MLP neurons of a small language model. Each row is named by its layer, matrix (gate and up: input weights) and neuron, and shows model dimensions 112-207. Each number is 500 + 25 x the weight over its row's rms, rounded and kept within 0 to 999. Numbers have three digits each. A neuron's up and down rows have the sign that makes its largest values positive.
After each neuron's rows, "fires after" lists the tokens most often just before its 100 highest values on Wikipedia text that the model never trained on.

L2.gate509:545520475470490497536519525489509521517507510525510545510518453517479534520519490482490493465543495587457497532442506497472501501513469518524504500477496504502525466494534469490493546475517487475523534505519536512532540495499479437509499519521469474489540551489539503513486499489513470520
L2.up509:537511484475452523521507479504510536497510476504480494547513460487451541519517503510505478492498500547505477495472475489517503555517491486517481520495534513472510492466524465498494530516480508473497491447518515471529523494476504454444470519474472486491535525480526494519521478522486509554
fires after: "m", " c", "b", " h", " H", " St"

L6.gate443:482451481569505509482537510492519494546528473496478537539523478519515478497490492446443485491490464526485519494480488459452467479465523535462520497503503495488523489504509488485514479494521495516488480503550477521499530489494525478536488490537569528519464544522441508486485540521487489478
L6.up443:525440472485485537536500503498530485511490506495466469496514514513515508490481476518483520486492474529493497518494483466516477483469470503485475535479476504511473501490521495505499575525484547533497489520553459522483469479511515481472525505496509536531528509547499458481487471499486512491
fires after: " the", " K", " |", " an", "-", " G"

L3.gate397:479527458491501488482435540505522524575470521485509498507528477493456535490526489464501531496521490497467484528507489467516498449519481539506510525527495476522522510503534500467497547498516461510507534490483501484515469504520476489486481500505566530501499501457502534493518501540488501539
L3.up397:494441508463532519493540494487477510534487489490456519428498532490504495483541557481485494521474470515499488501491509493519501505542518513516467489540490491535467493500521515526519465501522490508522509521470484524516476502488483466501484497474534535498448465496550496482529541482479538524
fires after: "\n", ")", " ", ".", "ou"

L2.gate481:490523519475519499511444472497506537486477504515460510540529519464526495492490540476470498509560502486478451528447457473550491485522483483494502523509567508478496493499462498535505513478504519508494501499486478447512509522467475508474490500526520495484542503499548490477542537488509508487
L2.up481:486531487512531504535457492529551542477520502506497469458463495499516530495453532505494500518487491501490477493500524485540491502508509531503523500516507504474490509491451515502467486531494565502520505491500458508529479464496522464541491518468484498478512533481551523493499551520508496470
fires after: "at", "d", " A", "ed", " s", "r"

L3.gate295:522501528493517485480466510454469523448532522528477488509480505488512565488510559472475510513470499497517507534496474505526520520490502523497476501516503525504505465526503531566527466504525544446518512493452539465484495501518511479486503522472512498501458489483529479454499516528506492482
L3.up295:512512477501498507489468465514476505470490477579527506537482506490499502510498551546476497535490503486536517512561522476489491525472511526516488490551494522519478465520515550520517476506483525484495521491551517472529492517490508490487518471440508515498498545512527482457478493521514509504
fires after: " A", "A"

L4.gate249:514474519478509483566520480545499486474533500501499520496500496530494524550508514545476530487484520499485528493500517541501542530474508507503538467566528534509576470513509499485489475553477522478506513495434505506502513482530524531503471463461450492494494512500515483502507477521484474526
L4.up249:535501531469516529550513474548510513497509536517496502486517477517524518543469527498483508501470521507507531494477524500494534487469504508512551483546508533496559475472545529444512501529499503506483520467472510488482526484556519547510457466490473481522482511523529470503502472524491499486
fires after: "a", " pro", " B", "i", "un", "b"

L3.gate240:499525493516518538506497536464505470550436491495508529451506503521498509520531502498483519509508504503494513523514483487498472476556481494485519520452504523501505482503521496478492558493517544487521484508503540481519509515451492464566535491535523536545496490512499484454465495521510499506
L3.up240:513473498472487528504494531477488505513480480502481511512491498522536502512531460497456533509475498530466494484515464473492515497528481476467473501468522494469517487477522469510500493478507564485530488497516497496516509529478480443529441517526537521528481525565556530510517465500478523497
fires after: "ru", "pr", ".", "un", " ", "o"

L3.gate537:485484468480474522513478490497448549532454498511498499496485518545527528511522533466526501476486528478518470535531498510468492508513520512491472485503518509498496498520498504502516563487481536474501495494499478474493531533506502527521484505456520519524453480516523480484504505506531528522
L3.up537:522528500545470495524471483485474526530527510513499477517525537500483496493485527487498517484496548489575504549550487481494497490504506496503534456483471520501439503508468529505542491509475501489526478510524517415483455502501479497537487523515487484519477505519528444515576456512487515493
fires after: " A"

L4.gate559:485533533476483494518482478498517478542485480481526495503500474519497450504494523513531510503519524502525503509491532490510513464530507519454527486511521509498534522483548474467495498492484510452479520470501506473537486515452470497536465485438512508517520513466554512520494471528523530488
L4.up559:507509533457466494526483478474474482512473503493532490519499470502491455501512500471505494493536535508523480528495522499511534471529499498460564503515513504466512517458539469457501530457464511492517499491472515480527492512458463503538461490468503517504498502488525500496510455516496539476
fires after: "u", "un", "ug", "pr", " Mar", "ru"

L3.gate50:498549531495485480475486506486469446473487509469511495510502478476474482515484509497511526532437505493477499490500494504530513493464520472488509466535505500454479468479502533492515492478513536506494454522523524505525502547517529475502486528465540489480526557478518526478500535489482508459
L3.up50:497510533512477504485459470493507427508489485539502500504513487461469486496482523498487536528474488461498512530480498477554492489439475504511541503526498513504512495475483557502499550506502521525452488479496450487516498507523509505485476467498511483511559551465494516476500505498488532487
fires after: " A", "A", " C", " y", " Y", " c"

L2.gate438:463529472458465526508534494512494517464503505482477473552498460499499485490497495491456492450542526529491497519514529487496564497482482515526468505467492457494455469497515502496493513492532525482474480503500509453500468478479445438496494474522487430458530495512479520493518474467535512495
L2.up438:470514479479463543504489526503490516526488507519479484548518498540481488499517504494458553448505489471511476512501514471496504498489488483545489475478495491487486504516502497520510487536468494478453468505517471480489436483504436411523467457504481412472507509493470530524490502472503490505
fires after: "m", " c", " H", "b", " h", " St"

L6.gate39:501483485502498545503515508490505536491490506481491457525477549558496476498513519473540498460521495472465474475491509463494486509445476545480538483508500480535539486497545492498508478437536520522524519476469474500472521536519498489498509500525494496520508454525486549537480418543478510458
L6.up39:473501563505466523516528498477528536516483467518503500536468472517513528500507511530503547498539484436511481472514450488510509529513466529496448507524525495470525499504556496495496497505527523459504512509465480525480490507575489473488511492492457492533476507547503466498556515480512482509
fires after: "e", " f", " s", "res", "s", " re"